config = dict(
    num_hidden_layers=8,
    hidden_size=384,
    num_attention_heads=3,
    num_key_value_heads=3,
    head_dim=128,
    intermediate_size=1536,
    vocab_size=8192,
    hidden_act='relu',
    norm='layernorm',
    norm_place='pre',
    norm_eps=1e-05,
    positions='learned',
    qk_norm=False,
    attn_scale=0.0884,
    bias='all',
    tie_word_embeddings=True,
    parallel_block=False,
    extras=['capped logits'],
    init='uniform',
    init_std_qkv=0.0282,
    init_std_o=0.0,
    init_std_up=0.0282,
    init_std_down=0.0,
    optimizer='adamw',
    learning_rate=0.00117,
    beta1=0.9,
    beta2=0.95,
    weight_decay=0.17,
    lr_head=0.0102,
    max_grad_norm=2.0,
    warmup_steps=483,
    schedule='wsd',
    decay_fraction=0.739,
    decay_shape='sqrt',
    final_lr_fraction=0.05,
    batch_tokens=65536,
    max_seq_len=2048,
    doc_mask=True,
    train_tokens=320500000,
    max_steps=4891,
    dataset='wikipedia_en',
)
MLP neurons of a small language model. Each row is named by its layer, matrix (up: input weights) and neuron, and shows model dimensions 256-383. Each number is 50 + 10 x the weight over its row's rms, rounded and kept within 0 to 99.
A block is one neuron, or neurons of one layer that tend to fire together. Before each block is what it responds to, as a language model described it from the Wikipedia text at the highest values.

Description: Mid-name event tokens. Word pieces inside multi-word names after a year or "the", mostly sports competitions: U(23), Summer (Paralympics), Men's, World (Series), UK (Albums Chart).
L5.up78:53 30 48 58 39 61 47 49 54 67 59 56 33 54 68 61 56 57 40 50 58 34 63 43 49 32 43 34 52 42 44 28 62 56 64 42 37 66 52 44 40 51 48 60 55 55 63 45 46 69 54 67 45 57 42 64 50 59 46 38 52 55 46 38 41 47 32 39 54 43 51 47 43 52 56 33 62 42 50 57 49 55 52 44 51 52 54 54 31 43 45 47 58 50 50 48 65 46 22 37 46 38 42 46 40 43 66 76 54 57 52 42 51 65 59 47 60 42 43 60 49 62 43 55 52 44 48 35

Description: Plural noun endings. Final plural suffix pieces that complete a noun naming a group (ors, ations, ons, ts, ers), plus plural pronouns referring back to it, such as They and , which.
L5.up383:43 50 36 61 46 72 48 63 47 50 46 58 73 58 59 50 51 69 56 43 45 52 54 50 25 50 47 42 40 45 72 34 54 41 53 32 54 55 39 55 40 59 46 44 64 36 39 39 56 49 47 68 46 51 51 50 50 39 59 43 51 67 47 49 28 58 68 61 71 65 34 45 55 45 50 49 45 42 48 33 53 70 52 56 78 54 40 50 65 52 59 50 39 56 27 43 57 46 50 50 44 53 48 61 56 35 69 32 50 68 53 46 53 46 58 43 56 46 40 55 47 43 36 60 58 45 55 53

Description: Word-initial F/f fragment. A standalone F or f token that begins a word split into pieces, often after a space, colon, hyphen or table bar, e.g. f+ranchise, F+ox, pre-f+easibility.
L4.up107:63 47 42 42 31 55 64 58 52 68 48 56 60 39 63 51 51 47 63 29 50 39 50 58 46 59 41 58 54 44 48 39 46 64 53 50 57 54 59 33 54 46 38 52 44 46 42 43 53 44 35 47 50 57 51 30 45 58 49 63 56 49 43 37 56 50 49 56 50 50 48 60 70 46 57 52 50 52 35 58 48 38 48 39 69 44 45 47 57 45 30 37 56 45 48 46 52 50 49 58 76 41 81 26 54 46 44 75 54 63 59 51 39 52 34 49 41 53 38 63 64 61 57 53 56 53 52 53
L4.up167:50 52 52 31 61 54 65 65 25 60 54 44 58 52 52 59 36 51 60 47 44 63 55 55 41 55 39 52 53 53 45 35 53 54 52 42 59 51 39 52 57 56 49 53 40 41 58 43 31 50 44 71 52 38 37 44 51 54 50 56 54 48 54 30 54 39 38 51 52 65 54 43 60 48 51 48 67 26 34 55 55 70 44 39 44 47 55 50 54 45 48 45 63 57 43 46 49 63 56 44 53 34 42 41 58 41 43 66 60 69 52 45 57 38 50 42 39 55 44 35 46 61 40 43 38 43 55 53
L4.up192:44 58 41 43 44 72 47 32 57 52 49 43 28 44 60 40 71 70 34 39 65 41 53 51 54 55 50 53 54 26 63 41 62 46 47 62 53 53 45 55 16 43 49 59 46 43 55 45 49 60 34 60 52 50 58 42 60 38 49 52 53 41 24 49 56 71 61 49 69 50 47 43 57 48 64 52 60 50 47 44 42 47 46 68 49 41 66 53 39 48 34 34 47 64 46 46 48 66 28 64 63 45 53 44 42 56 33 42 59 55 54 57 46 65 56 53 44 60 40 45 38 58 47 45 48 59 40 31
L4.up292:57 54 31 57 52 62 59 33 37 50 39 51 63 47 72 57 52 50 57 53 46 65 53 55 43 68 47 63 54 34 46 29 38 59 55 48 53 41 41 53 37 56 37 64 50 57 65 51 60 44 47 50 55 45 48 56 55 55 55 59 58 57 55 55 45 41 43 58 47 35 48 49 62 32 47 50 56 40 50 61 37 35 48 36 50 55 57 51 45 48 39 42 55 45 41 55 61 44 45 40 51 44 68 40 51 51 45 85 41 55 57 51 48 48 43 19 38 48 47 67 49 63 45 64 56 43 45 55
L4.up1016:59 69 57 43 40 51 72 53 45 55 47 54 57 50 38 61 51 34 45 40 44 48 49 42 54 56 47 56 60 37 50 53 60 63 36 48 56 54 51 61 45 54 60 78 62 44 52 37 35 50 47 43 54 43 45 51 51 49 42 52 44 67 42 42 52 41 49 51 42 37 61 58 67 44 38 38 51 34 49 48 70 48 49 49 65 60 45 46 46 58 34 40 74 67 46 51 50 59 15 56 58 28 51 42 58 34 49 69 57 51 61 52 66 42 41 47 58 42 42 59 44 67 51 40 51 50 35 39
L4.up1150:50 52 45 50 35 70 71 52 68 43 52 54 55 43 47 60 49 59 59 59 56 47 39 60 45 55 37 48 60 43 50 48 43 64 50 38 44 56 48 43 42 56 50 66 51 60 56 49 62 61 41 48 36 43 52 47 65 57 63 63 50 46 48 53 53 49 48 46 39 55 37 38 57 63 58 52 54 50 48 35 52 35 56 44 68 62 61 57 35 62 28 37 45 56 75 47 54 43 47 53 57 51 50 51 41 55 48 61 41 44 48 49 55 64 20 59 47 39 47 73 52 53 45 56 68 62 34 54
L4.up1279:57 33 58 56 47 46 58 49 47 50 57 39 54 39 41 51 43 39 48 47 54 44 53 60 34 58 24 58 48 47 25 44 36 47 42 56 63 49 59 47 45 54 43 54 54 49 43 36 55 52 28 56 52 60 40 51 65 56 32 71 46 55 25 45 52 38 45 63 56 41 34 41 56 43 41 53 30 66 36 59 63 46 56 46 65 43 61 26 41 46 39 33 66 51 55 51 55 54 55 39 48 49 54 47 37 39 57 41 35 48 58 56 56 44 48 52 52 64 46 57 46 36 56 56 62 47 43 48
L4.up1300:41 51 62 39 47 57 53 50 56 65 46 51 61 62 56 45 48 52 41 43 55 48 57 66 40 43 43 57 70 48 48 41 64 60 61 45 64 63 65 49 41 39 36 52 47 45 46 33 38 33 44 47 62 37 57 47 62 49 34 52 30 68 57 46 45 47 46 51 41 40 42 60 59 51 31 59 50 40 50 25 53 45 47 42 64 48 75 36 62 57 60 45 49 46 54 65 49 49 56 55 54 43 49 44 57 55 53 57 47 64 74 49 47 64 58 42 49 60 38 55 64 41 53 58 61 61 48 44

Description: Word-final plural suffixes. Final subword pieces that end a word split into several tokens, mostly plural endings like bo-ats, weap-ons, rank-ings, atroc-ities, often before punctuation or "and".
L2.up356:42 56 53 56 63 53 51 50 47 52 41 58 55 59 26 49 39 51 45 48 57 58 50 54 57 49 40 19 46 53 54 43 57 54 59 51 56 61 52 63 66 75 65 41 77 50 30 57 49 36 56 45 39 51 44 61 47 52 57 40 43 53 49 59 31 48 67 55 70 72 49 62 42 47 54 40 48 63 55 53 32 67 51 44 57 58 50 38 71 44 36 51 45 50 44 25 58 59 60 45 45 45 47 60 62 60 69 40 42 56 65 43 50 50 47 54 50 45 53 46 51 50 61 53 51 45 37 46
L2.up410:55 66 62 61 57 53 49 53 79 53 56 40 61 50 42 44 45 52 68 55 44 21 66 45 42 73 44 53 49 52 48 48 45 47 42 67 48 52 50 56 62 66 60 52 63 56 41 44 52 42 57 50 54 61 31 54 41 64 54 44 34 55 60 46 53 55 66 53 57 62 47 57 64 48 63 46 53 64 52 71 65 55 51 50 55 52 71 61 43 44 32 45 51 57 38 62 44 41 41 42 53 42 91 45 50 50 42 40 64 42 47 48 51 59 57 43 61 39 57 46 45 53 60 40 40 47 53 51
L2.up537:51 52 49 53 48 69 62 47 49 50 52 58 49 19 32 48 45 51 58 49 64 27 69 61 44 59 43 38 58 53 63 53 39 56 55 56 66 52 35 63 44 75 61 54 58 48 34 48 62 46 45 60 67 50 55 44 59 52 42 46 47 57 45 31 61 42 38 45 60 40 43 54 51 49 57 36 38 62 40 44 52 47 47 55 67 59 56 59 42 38 48 53 44 62 36 40 44 59 48 35 36 55 38 41 28 66 29 36 45 48 52 48 56 67 42 45 30 50 47 44 64 59 38 30 48 44 32 36
L2.up843:35 55 51 54 37 64 54 44 59 34 45 46 55 43 39 50 41 52 63 43 68 65 53 58 37 57 43 47 42 54 53 29 63 40 34 35 56 44 63 27 44 51 48 66 28 46 75 68 65 53 57 59 40 53 44 49 60 42 50 49 45 66 37 44 48 39 52 60 47 69 60 43 80 36 67 43 48 53 64 36 38 63 58 54 70 34 48 68 53 46 44 53 62 52 49 62 45 57 59 46 44 52 59 56 59 69 36 55 48 72 34 45 63 50 50 51 52 44 65 48 49 41 39 42 47 47 52 37
L2.up1069:45 39 43 53 43 54 50 58 53 45 62 49 79 39 41 43 45 42 59 66 56 38 48 57 49 45 56 24 38 36 64 40 57 71 56 47 57 45 49 50 33 58 66 46 50 43 56 60 52 54 47 66 53 34 50 56 47 51 55 54 54 54 58 41 39 48 26 45 53 49 61 42 56 48 51 63 65 45 44 50 32 63 54 44 56 51 57 46 55 34 52 51 57 51 43 46 48 45 47 57 56 59 59 41 59 56 45 45 50 59 65 44 52 50 37 62 51 32 56 52 50 47 53 53 44 52 32 34
L2.up1256:44 58 40 52 52 47 51 31 56 43 37 52 67 42 46 47 65 55 49 42 67 41 56 57 42 38 55 38 45 36 57 38 34 50 43 45 54 55 47 44 49 73 68 54 57 51 33 47 58 44 65 61 44 48 51 43 49 48 60 43 55 57 49 54 52 65 40 58 66 61 53 34 83 58 65 57 47 51 50 34 47 73 37 55 51 50 44 62 42 37 62 47 50 45 14 27 37 51 50 53 59 55 40 60 64 54 42 42 47 51 66 46 38 54 48 49 54 41 52 49 46 26 44 65 43 47 34 54
L2.up1331:49 41 35 54 36 56 49 35 51 48 61 43 68 55 39 43 54 42 54 58 53 53 63 46 38 65 39 29 32 46 55 56 49 65 49 49 54 53 54 36 53 65 68 44 68 45 32 57 66 51 56 33 58 55 40 51 41 42 65 42 58 52 56 42 42 50 51 50 80 68 33 47 46 32 54 51 33 61 41 56 65 66 48 55 69 50 48 46 42 44 48 49 67 41 28 39 62 41 42 43 40 49 50 50 63 69 55 49 70 45 74 43 38 62 47 59 51 47 42 53 50 51 58 51 50 39 46 62
L2.up1458:46 39 47 49 36 52 44 45 53 35 59 59 53 52 62 45 49 44 68 60 70 53 48 66 49 46 39 50 47 52 49 52 56 67 47 46 59 53 54 55 08 38 50 44 36 57 57 72 48 52 57 61 66 32 56 36 56 49 46 52 48 64 28 39 52 39 61 55 46 56 57 32 67 58 40 48 58 62 57 41 41 53 40 47 55 54 52 40 57 60 46 62 63 45 61 60 41 42 64 57 33 74 34 57 50 67 41 57 37 35 55 50 39 54 42 54 54 39 58 44 52 56 36 52 48 48 60 57

Description: Plural noun endings. Plural suffix pieces completing a noun, often after "these", "many" or "numerous", such as pot-ters, sn-akes, veh-icles, box-es, guit-ars.
L4.up371:15 60 53 63 70 55 48 52 80 47 61 45 45 43 39 60 47 38 57 45 55 53 44 47 48 48 41 60 48 42 49 59 39 57 44 31 48 57 54 57 31 42 74 63 64 32 50 58 44 34 53 68 34 35 45 42 59 27 70 47 35 66 37 58 41 48 73 50 61 69 47 52 52 39 39 32 40 49 46 61 42 51 61 41 56 47 56 65 64 33 39 46 47 57 52 53 44 37 45 59 58 40 56 51 42 58 37 57 66 54 58 55 50 57 51 36 42 45 58 39 55 37 44 57 48 56 57 30
L4.up491:33 58 66 54 40 55 44 31 44 42 51 48 67 49 31 56 56 40 45 57 57 38 64 59 34 38 27 41 40 40 66 50 43 57 59 45 50 58 51 54 53 55 57 49 64 60 49 54 57 71 26 62 71 58 43 65 48 54 58 60 37 50 30 50 42 36 45 54 39 68 18 45 60 37 75 50 48 58 44 49 43 65 57 49 74 60 46 44 58 43 43 56 42 52 25 50 43 50 59 46 47 48 53 48 52 40 52 39 40 61 58 53 56 46 44 52 56 50 47 49 73 47 53 51 48 43 40 43
L4.up511:16 49 59 74 66 59 54 54 50 46 49 54 66 59 39 61 60 56 35 58 51 46 62 46 39 50 49 47 52 46 56 37 59 86 55 50 40 57 62 53 52 48 59 50 61 41 41 51 43 50 44 55 66 54 35 53 55 30 51 52 29 48 32 53 54 68 43 56 71 61 42 40 51 47 52 39 32 56 51 67 51 67 67 54 64 61 62 47 59 26 41 36 44 66 47 56 35 50 47 52 54 51 59 48 50 40 66 49 49 50 58 32 59 50 44 41 58 43 61 66 57 53 56 44 58 46 43 38
L4.up602:34 63 55 41 43 62 48 41 44 54 46 40 60 51 48 61 37 57 40 50 54 40 54 73 40 64 47 32 54 38 45 43 61 56 54 47 44 63 58 37 34 56 51 60 47 29 45 58 49 46 59 53 58 49 30 39 44 33 65 46 33 55 48 46 44 55 62 51 61 50 51 54 54 38 53 43 51 55 43 47 43 60 49 62 47 60 58 44 69 38 48 51 48 48 28 54 42 54 64 52 43 58 54 61 55 57 55 48 48 39 63 43 69 58 50 48 49 36 50 30 55 51 56 51 59 38 68 56
L4.up609:62 55 44 37 45 50 54 35 36 42 56 41 65 50 50 70 35 55 26 64 53 48 46 52 38 49 52 33 45 54 53 46 51 54 55 67 49 46 52 65 52 72 62 39 55 51 53 47 46 50 50 60 69 59 46 55 49 31 44 39 42 53 47 47 50 62 57 62 61 72 32 62 52 41 59 56 51 40 56 62 35 52 74 58 45 49 52 61 56 40 31 49 50 38 46 39 55 42 60 32 59 53 41 56 43 40 51 48 42 51 58 64 56 42 61 59 44 57 50 50 45 45 37 50 59 39 68 51
L4.up1013:19 59 53 55 50 63 47 36 37 46 60 50 58 53 48 70 51 56 54 52 51 46 53 51 35 45 54 41 50 57 71 40 61 70 49 48 48 47 50 45 50 52 60 58 70 35 47 48 49 61 54 64 66 48 57 53 43 37 71 65 48 49 48 49 51 35 62 56 63 61 36 47 44 37 55 44 18 52 39 50 62 57 50 39 60 55 44 30 58 33 42 58 31 63 26 41 41 48 51 57 52 53 42 52 49 37 62 47 36 60 55 45 70 56 53 50 61 54 57 70 63 49 50 57 47 39 50 33
L4.up1089:40 60 61 49 43 45 44 33 57 35 47 38 52 51 47 61 64 52 34 50 52 70 51 67 65 43 52 42 39 48 72 45 42 52 49 55 44 58 38 47 43 51 67 59 68 35 54 36 58 47 57 51 61 50 55 64 55 50 61 68 42 62 45 48 40 33 62 66 73 68 32 57 34 30 49 47 34 52 57 47 46 61 57 41 57 51 51 52 60 26 39 39 58 59 39 35 45 60 35 51 64 52 44 59 58 44 51 43 44 64 36 60 32 59 46 49 51 37 57 62 66 49 47 51 48 32 49 43
L4.up1458:34 51 59 45 54 54 54 67 57 53 49 40 49 52 51 45 56 48 55 41 55 29 78 42 53 46 34 51 59 47 53 45 46 48 50 40 49 57 49 44 43 46 50 48 55 25 40 53 58 43 42 66 42 48 33 66 49 54 60 58 31 47 46 57 42 35 64 39 58 61 40 58 34 25 39 54 42 62 45 60 54 52 58 49 56 59 38 52 62 30 45 44 56 53 37 54 48 41 51 43 52 46 62 64 58 39 42 60 57 66 40 49 53 42 44 31 40 49 56 58 69 45 56 55 41 51 33 57

Description: Word-initial F/f token. The standalone word-start token F or f, split from the rest of the word, as in f|ight, F|alkirk, f|ertile, also if inside specifically.
L5.up1005:42 46 45 61 39 49 50 41 55 55 50 61 51 47 42 55 51 54 43 29 51 36 34 53 52 51 53 59 53 32 57 26 35 61 65 41 52 50 46 53 43 59 42 62 60 53 61 52 45 61 37 65 44 50 34 40 63 60 44 59 45 33 42 43 58 49 50 53 36 64 61 62 46 34 52 40 28 43 57 57 56 41 50 27 58 35 42 58 44 39 14 39 48 42 42 53 55 48 40 65 43 28 49 38 54 34 44 59 55 45 34 48 39 53 42 45 38 43 50 61 50 59 67 53 58 47 47 33

Description: Table header cells. Column-name cells in the header row of markdown tables, strongest on Pld after Pos | Team in league tables; also Party, Date, Role, Votes, and section headings like International career.
L4.up347:51 45 64 40 47 63 62 53 56 46 46 43 46 51 48 68 47 52 43 53 59 48 39 52 50 63 59 38 54 47 50 54 44 60 39 47 55 55 42 49 45 44 63 51 36 36 71 46 43 62 40 59 49 60 59 40 60 47 59 53 48 58 49 47 59 51 52 51 45 51 54 67 63 43 27 48 48 54 51 49 37 58 55 48 46 43 54 45 56 50 25 37 52 62 41 53 53 57 38 23 55 50 58 47 36 59 55 42 53 50 63 46 57 51 27 52 45 41 35 55 46 31 37 54 59 41 45 54
L4.up481:37 45 48 54 64 45 52 61 52 59 48 53 52 43 57 53 36 54 45 66 59 57 50 59 52 53 39 54 68 40 48 54 37 50 49 64 62 64 60 49 49 53 54 54 52 52 53 54 53 49 47 56 40 46 53 50 55 56 45 43 30 62 33 40 52 73 40 63 47 46 61 39 59 33 71 44 53 47 46 27 43 59 51 51 72 56 57 65 52 60 47 46 35 63 54 53 61 50 39 38 58 48 60 43 47 73 50 46 51 79 57 45 71 55 38 37 47 49 43 39 54 54 59 52 51 46 33 51
L4.up717:49 48 48 48 40 70 64 53 47 42 34 42 37 57 61 50 44 59 38 47 66 51 40 40 54 56 48 41 62 42 48 53 15 62 61 36 36 58 37 40 37 50 55 57 45 50 59 48 62 58 50 31 59 42 55 59 45 52 56 48 49 46 41 48 40 57 46 58 40 51 60 49 62 30 59 34 36 61 44 45 31 56 43 50 65 74 75 22 51 40 44 42 64 41 51 49 46 36 48 33 48 53 41 48 38 68 53 56 38 45 55 48 54 65 45 46 55 37 39 45 42 39 48 56 62 45 49 45
L4.up755:45 43 47 52 44 63 46 53 50 39 54 49 50 55 76 56 63 58 64 57 43 52 42 68 59 71 48 71 66 52 59 45 27 43 48 43 56 51 57 44 47 53 59 66 37 22 51 46 49 49 37 46 34 48 53 39 73 40 49 38 40 52 32 46 54 55 59 47 34 56 56 64 59 55 40 46 54 51 50 57 42 53 59 45 71 75 64 50 47 49 62 45 35 56 45 50 56 62 25 39 70 55 55 49 49 44 46 49 38 72 56 39 54 66 42 30 47 52 32 47 54 55 33 52 49 44 31 57
L4.up820:50 52 57 48 62 62 50 52 59 22 69 55 51 37 57 53 54 38 49 64 61 61 60 58 62 58 61 43 64 34 50 47 63 56 57 58 52 39 33 59 46 32 64 61 27 33 56 41 32 67 57 48 32 52 52 52 48 37 64 37 37 47 45 53 50 45 53 54 46 41 47 60 54 34 37 52 39 50 50 44 42 50 56 51 64 62 58 47 60 58 55 58 52 58 65 55 47 56 45 37 51 26 39 55 29 65 57 48 63 65 79 60 61 65 49 62 52 39 47 62 57 43 40 42 54 55 43 47
L4.up925:49 39 58 47 57 61 45 51 54 55 51 45 58 40 40 50 44 49 49 51 47 60 42 43 59 74 62 65 52 46 55 51 34 72 55 47 48 53 56 44 47 44 64 50 36 37 32 55 49 63 51 39 59 38 46 36 71 47 49 56 43 44 34 42 58 48 57 52 61 48 48 56 61 43 45 52 38 44 55 65 59 61 49 52 57 57 65 48 44 42 32 57 60 56 55 54 47 56 32 50 46 42 53 50 37 62 77 54 38 48 49 32 40 74 37 52 39 46 49 59 62 32 42 41 51 43 40 46
L4.up1038:54 52 60 38 49 63 57 63 61 33 47 48 42 49 38 45 47 43 42 48 56 50 41 55 55 53 57 46 60 53 36 45 22 60 63 47 54 36 40 57 44 28 62 62 49 43 66 56 41 39 51 52 32 46 61 52 54 52 69 44 43 42 12 52 57 38 49 60 56 48 53 62 63 56 49 60 51 37 58 58 40 63 43 45 56 33 70 58 51 51 40 50 47 59 57 68 48 56 33 32 49 55 43 63 46 67 67 41 39 60 74 53 56 57 38 43 40 36 45 45 51 26 48 46 55 36 27 40
L4.up1226:43 43 47 51 55 65 47 48 55 35 44 40 45 49 56 45 47 51 34 56 60 44 50 56 64 75 59 52 64 48 52 36 31 51 56 49 39 51 51 58 45 43 67 49 30 33 60 58 54 41 41 53 51 37 56 61 53 51 54 35 40 49 33 52 37 63 61 67 43 40 50 46 67 31 54 46 43 56 53 51 27 47 56 49 74 59 65 55 44 51 57 52 49 42 51 52 58 68 41 46 62 51 50 37 43 53 62 33 44 65 49 35 64 62 38 42 43 44 37 42 61 44 39 45 57 40 55 36

Description: Word-initial f/p fragments. Single-letter word-start tokens, mostly f or p (also F, ch, dist), split off from the rest of a word, as in to f-itness, to f-ight, p-owers, semi-F-inal.
L2.up76:60 50 49 45 45 62 52 44 40 56 45 57 74 57 51 56 51 47 51 31 54 37 41 48 60 54 36 47 41 39 40 45 60 44 56 66 55 44 47 53 45 59 45 39 45 56 51 37 48 57 39 58 25 48 39 18 53 63 77 69 45 52 51 40 54 42 60 68 51 55 51 59 54 58 55 52 50 52 59 49 54 44 41 45 52 52 42 26 30 34 66 61 54 56 51 62 51 47 45 58 35 25 39 34 42 45 28 56 61 54 48 52 40 40 59 56 61 61 58 47 48 56 64 43 53 43 35 71
L2.up183:59 32 42 46 47 59 63 56 54 63 29 47 55 38 52 56 48 45 64 60 54 53 53 54 50 68 42 56 49 48 50 57 32 59 65 55 65 59 61 57 41 59 41 45 52 61 43 54 33 47 36 49 65 52 49 29 62 51 64 69 61 58 45 51 47 49 37 61 49 53 64 45 67 39 45 38 44 56 49 44 61 34 43 37 71 51 45 45 44 61 52 57 68 42 53 59 33 49 43 61 45 37 62 46 28 37 41 66 50 59 51 45 63 38 35 48 36 47 43 66 68 64 47 61 59 32 62 43
L2.up245:57 55 39 54 32 47 64 50 41 68 63 47 72 55 50 48 48 51 46 30 55 33 48 49 32 38 43 51 50 51 51 21 62 69 49 39 46 47 37 44 56 48 36 55 44 51 45 48 52 45 42 61 41 58 47 39 38 42 53 59 62 43 40 49 50 42 50 51 44 58 50 53 70 57 38 41 45 45 49 29 40 39 40 37 66 39 36 46 61 47 41 45 65 61 47 51 43 63 36 54 53 52 62 24 57 34 40 69 67 65 34 40 37 53 44 41 39 50 35 65 47 62 54 41 51 64 38 47
L2.up289:51 35 38 47 50 51 56 54 45 57 52 46 57 29 51 47 27 50 55 45 40 49 46 57 48 40 64 63 56 38 63 41 44 61 43 56 64 46 49 76 48 71 41 41 55 49 36 60 42 36 51 55 33 45 56 43 60 53 55 62 55 47 40 50 53 45 52 62 47 44 39 45 50 49 43 46 47 42 43 33 56 42 51 44 54 45 47 65 56 52 67 50 46 67 42 50 51 59 57 54 53 43 58 23 53 46 43 55 41 55 56 42 34 53 35 37 49 44 48 58 70 68 46 58 56 57 56 32
L2.up779:27 57 46 47 72 48 73 42 49 68 56 46 66 22 44 48 49 49 48 47 51 44 43 74 31 61 43 66 53 45 43 42 52 63 74 64 48 59 55 58 48 47 49 58 58 55 33 62 43 42 25 51 27 57 33 28 38 47 69 49 62 44 37 56 47 33 40 47 64 54 38 42 63 46 46 49 69 52 45 53 60 52 56 54 57 40 55 60 60 43 51 38 73 59 25 64 51 59 38 56 50 61 45 47 54 35 48 52 38 68 51 56 45 66 51 60 63 36 42 59 57 48 60 49 50 55 48 50
L2.up1058:45 49 46 39 63 54 69 62 52 65 58 46 64 36 42 48 45 53 50 43 45 40 54 54 50 48 37 49 55 48 43 34 43 43 43 50 41 46 56 53 11 38 49 59 48 65 54 56 62 58 36 48 59 44 38 41 47 51 66 38 59 50 42 57 50 30 45 43 51 44 37 60 74 56 46 42 41 60 50 53 62 49 51 63 48 47 52 56 52 37 68 51 54 43 46 66 47 56 31 53 43 63 57 28 58 46 33 61 54 65 50 45 27 57 51 50 45 48 48 54 53 49 46 45 41 40 50 64
L2.up1229:69 51 50 56 31 57 43 47 39 52 46 50 54 59 39 49 64 59 56 54 50 41 55 59 55 59 35 35 45 40 42 31 55 62 46 67 51 58 48 57 47 55 35 42 40 35 38 51 75 54 27 57 37 43 44 44 51 56 57 54 53 40 45 41 47 45 41 42 63 71 44 52 65 64 42 48 71 65 39 35 41 46 33 57 50 39 52 42 49 63 49 58 49 54 69 59 50 63 53 52 53 51 44 34 50 58 52 38 60 41 75 40 46 47 35 50 43 55 39 38 60 44 51 63 46 43 51 78
L2.up1447:45 66 47 37 44 46 50 50 56 58 62 48 60 29 45 45 54 55 51 41 63 41 70 68 47 42 39 45 49 44 42 48 47 46 61 64 58 45 51 49 44 57 50 59 27 49 51 47 59 45 49 62 63 52 34 46 50 42 53 57 57 42 53 24 59 44 53 40 63 52 49 48 51 50 69 48 58 63 46 37 56 34 42 57 55 63 51 40 55 37 49 53 53 63 65 40 39 55 54 44 42 38 46 59 40 41 47 30 62 55 70 49 46 54 50 41 57 57 50 64 48 39 51 54 47 54 25 55

Description: Sports table header words. Words in sports results tables and headings, chiefly the Team column after Pos, plus Men's, Goals, Cup and competition or event names.
L2.up27:44 35 56 56 41 54 56 40 45 49 64 43 46 39 66 45 42 44 46 44 46 65 56 50 46 62 50 58 48 32 57 38 58 42 41 57 60 49 51 60 49 44 50 53 29 39 68 45 33 52 69 56 61 60 49 55 48 45 40 65 47 54 51 42 48 58 56 50 40 43 61 43 65 50 60 48 52 39 45 73 49 41 45 51 76 64 41 50 46 64 61 39 34 60 60 52 55 52 44 45 40 66 58 41 54 50 50 56 28 42 51 29 49 70 34 59 43 48 44 49 58 68 43 42 54 52 46 35
L2.up31:54 55 29 55 32 47 54 56 48 47 60 42 35 47 52 53 47 37 49 45 60 55 43 58 58 51 57 44 39 40 69 54 33 39 51 62 46 52 53 49 40 44 52 47 53 52 55 44 50 54 39 72 50 41 47 43 54 46 52 47 54 61 48 56 49 65 54 53 43 51 49 37 64 31 52 62 44 45 35 26 42 63 49 40 61 45 40 59 56 58 56 52 41 60 48 25 53 51 54 42 64 48 61 41 56 67 50 44 48 60 75 36 74 44 44 52 55 58 50 58 48 55 48 55 47 58 31 49
L2.up65:60 43 48 50 51 51 57 45 39 47 61 46 43 52 67 58 48 50 52 56 50 52 49 44 44 52 57 50 46 39 51 33 63 56 63 40 38 50 48 45 30 42 55 55 39 58 31 50 51 49 44 64 70 57 42 57 51 50 50 54 54 47 50 57 30 57 39 47 47 34 49 56 37 54 58 45 59 40 36 61 41 33 50 28 45 44 37 61 48 56 56 57 37 57 56 46 41 46 47 47 38 38 39 49 59 55 63 62 54 50 54 36 57 51 41 50 46 64 55 50 65 50 47 58 40 53 53 37
L2.up354:59 41 37 61 49 50 59 69 60 51 59 44 41 54 62 52 36 50 38 54 45 57 58 54 29 39 46 56 38 50 62 36 53 63 46 46 78 42 60 46 40 59 49 60 53 60 50 56 57 39 53 65 55 39 35 51 61 45 50 60 53 45 46 59 37 37 30 45 51 45 52 48 68 52 55 38 69 40 50 43 44 53 58 44 65 47 48 52 63 57 52 43 31 48 47 76 47 53 34 32 57 66 65 45 44 66 41 64 50 61 69 48 43 50 32 42 35 52 55 51 58 56 52 53 43 54 58 53
L2.up355:53 40 47 41 35 42 40 38 60 51 60 36 40 45 63 55 61 54 64 39 65 59 43 73 57 75 53 55 48 40 62 57 63 44 40 59 58 44 56 41 22 55 52 70 41 34 52 63 53 39 58 31 31 55 45 48 55 54 52 51 44 47 42 52 51 45 56 47 38 54 38 57 48 43 69 52 38 54 52 67 39 64 52 56 42 57 66 54 50 61 42 45 46 51 33 49 45 55 39 37 48 64 52 37 60 50 81 57 35 43 36 49 50 57 52 50 46 52 43 68 47 39 61 50 51 52 35 48
L2.up846:47 38 61 47 38 47 38 52 54 49 32 50 45 56 48 56 45 45 38 55 59 59 41 54 54 42 58 28 54 27 76 57 64 54 56 68 48 53 65 53 54 40 36 56 34 38 57 56 43 48 49 61 61 50 46 48 41 56 47 55 49 44 47 59 53 52 61 74 43 43 65 38 52 40 64 39 53 51 56 55 29 44 54 56 42 55 55 61 44 63 53 56 35 59 50 52 37 62 47 39 44 37 44 31 41 51 55 45 32 52 51 23 54 43 44 43 68 41 59 51 44 36 60 46 42 55 53 51
L2.up945:50 42 37 53 36 63 56 34 55 53 55 47 43 59 59 39 47 48 58 57 48 36 49 47 52 39 54 48 52 43 48 42 57 60 59 54 42 47 47 38 41 43 53 55 69 34 49 53 41 51 54 50 56 27 41 57 37 50 38 63 44 55 36 54 52 45 52 51 33 48 70 47 66 45 47 42 44 51 51 44 52 38 58 27 56 47 43 62 30 60 46 45 42 42 49 47 58 61 50 62 75 65 58 43 42 56 52 63 54 48 38 45 35 48 51 57 63 48 42 55 56 52 50 44 49 49 49 55
L2.up1342:45 47 42 55 55 41 38 39 49 40 45 54 45 64 54 59 43 42 55 60 50 67 65 45 50 70 56 48 41 40 62 51 64 41 54 43 52 44 67 48 38 45 56 68 51 50 55 63 45 41 55 39 45 46 45 58 57 38 52 51 46 45 33 40 54 40 51 63 48 37 55 53 58 51 56 20 67 49 44 48 50 58 47 31 54 55 41 62 55 58 75 49 43 45 55 41 61 42 44 54 37 52 48 56 46 45 65 63 35 57 45 25 67 54 53 56 44 55 59 49 51 51 58 40 48 42 37 48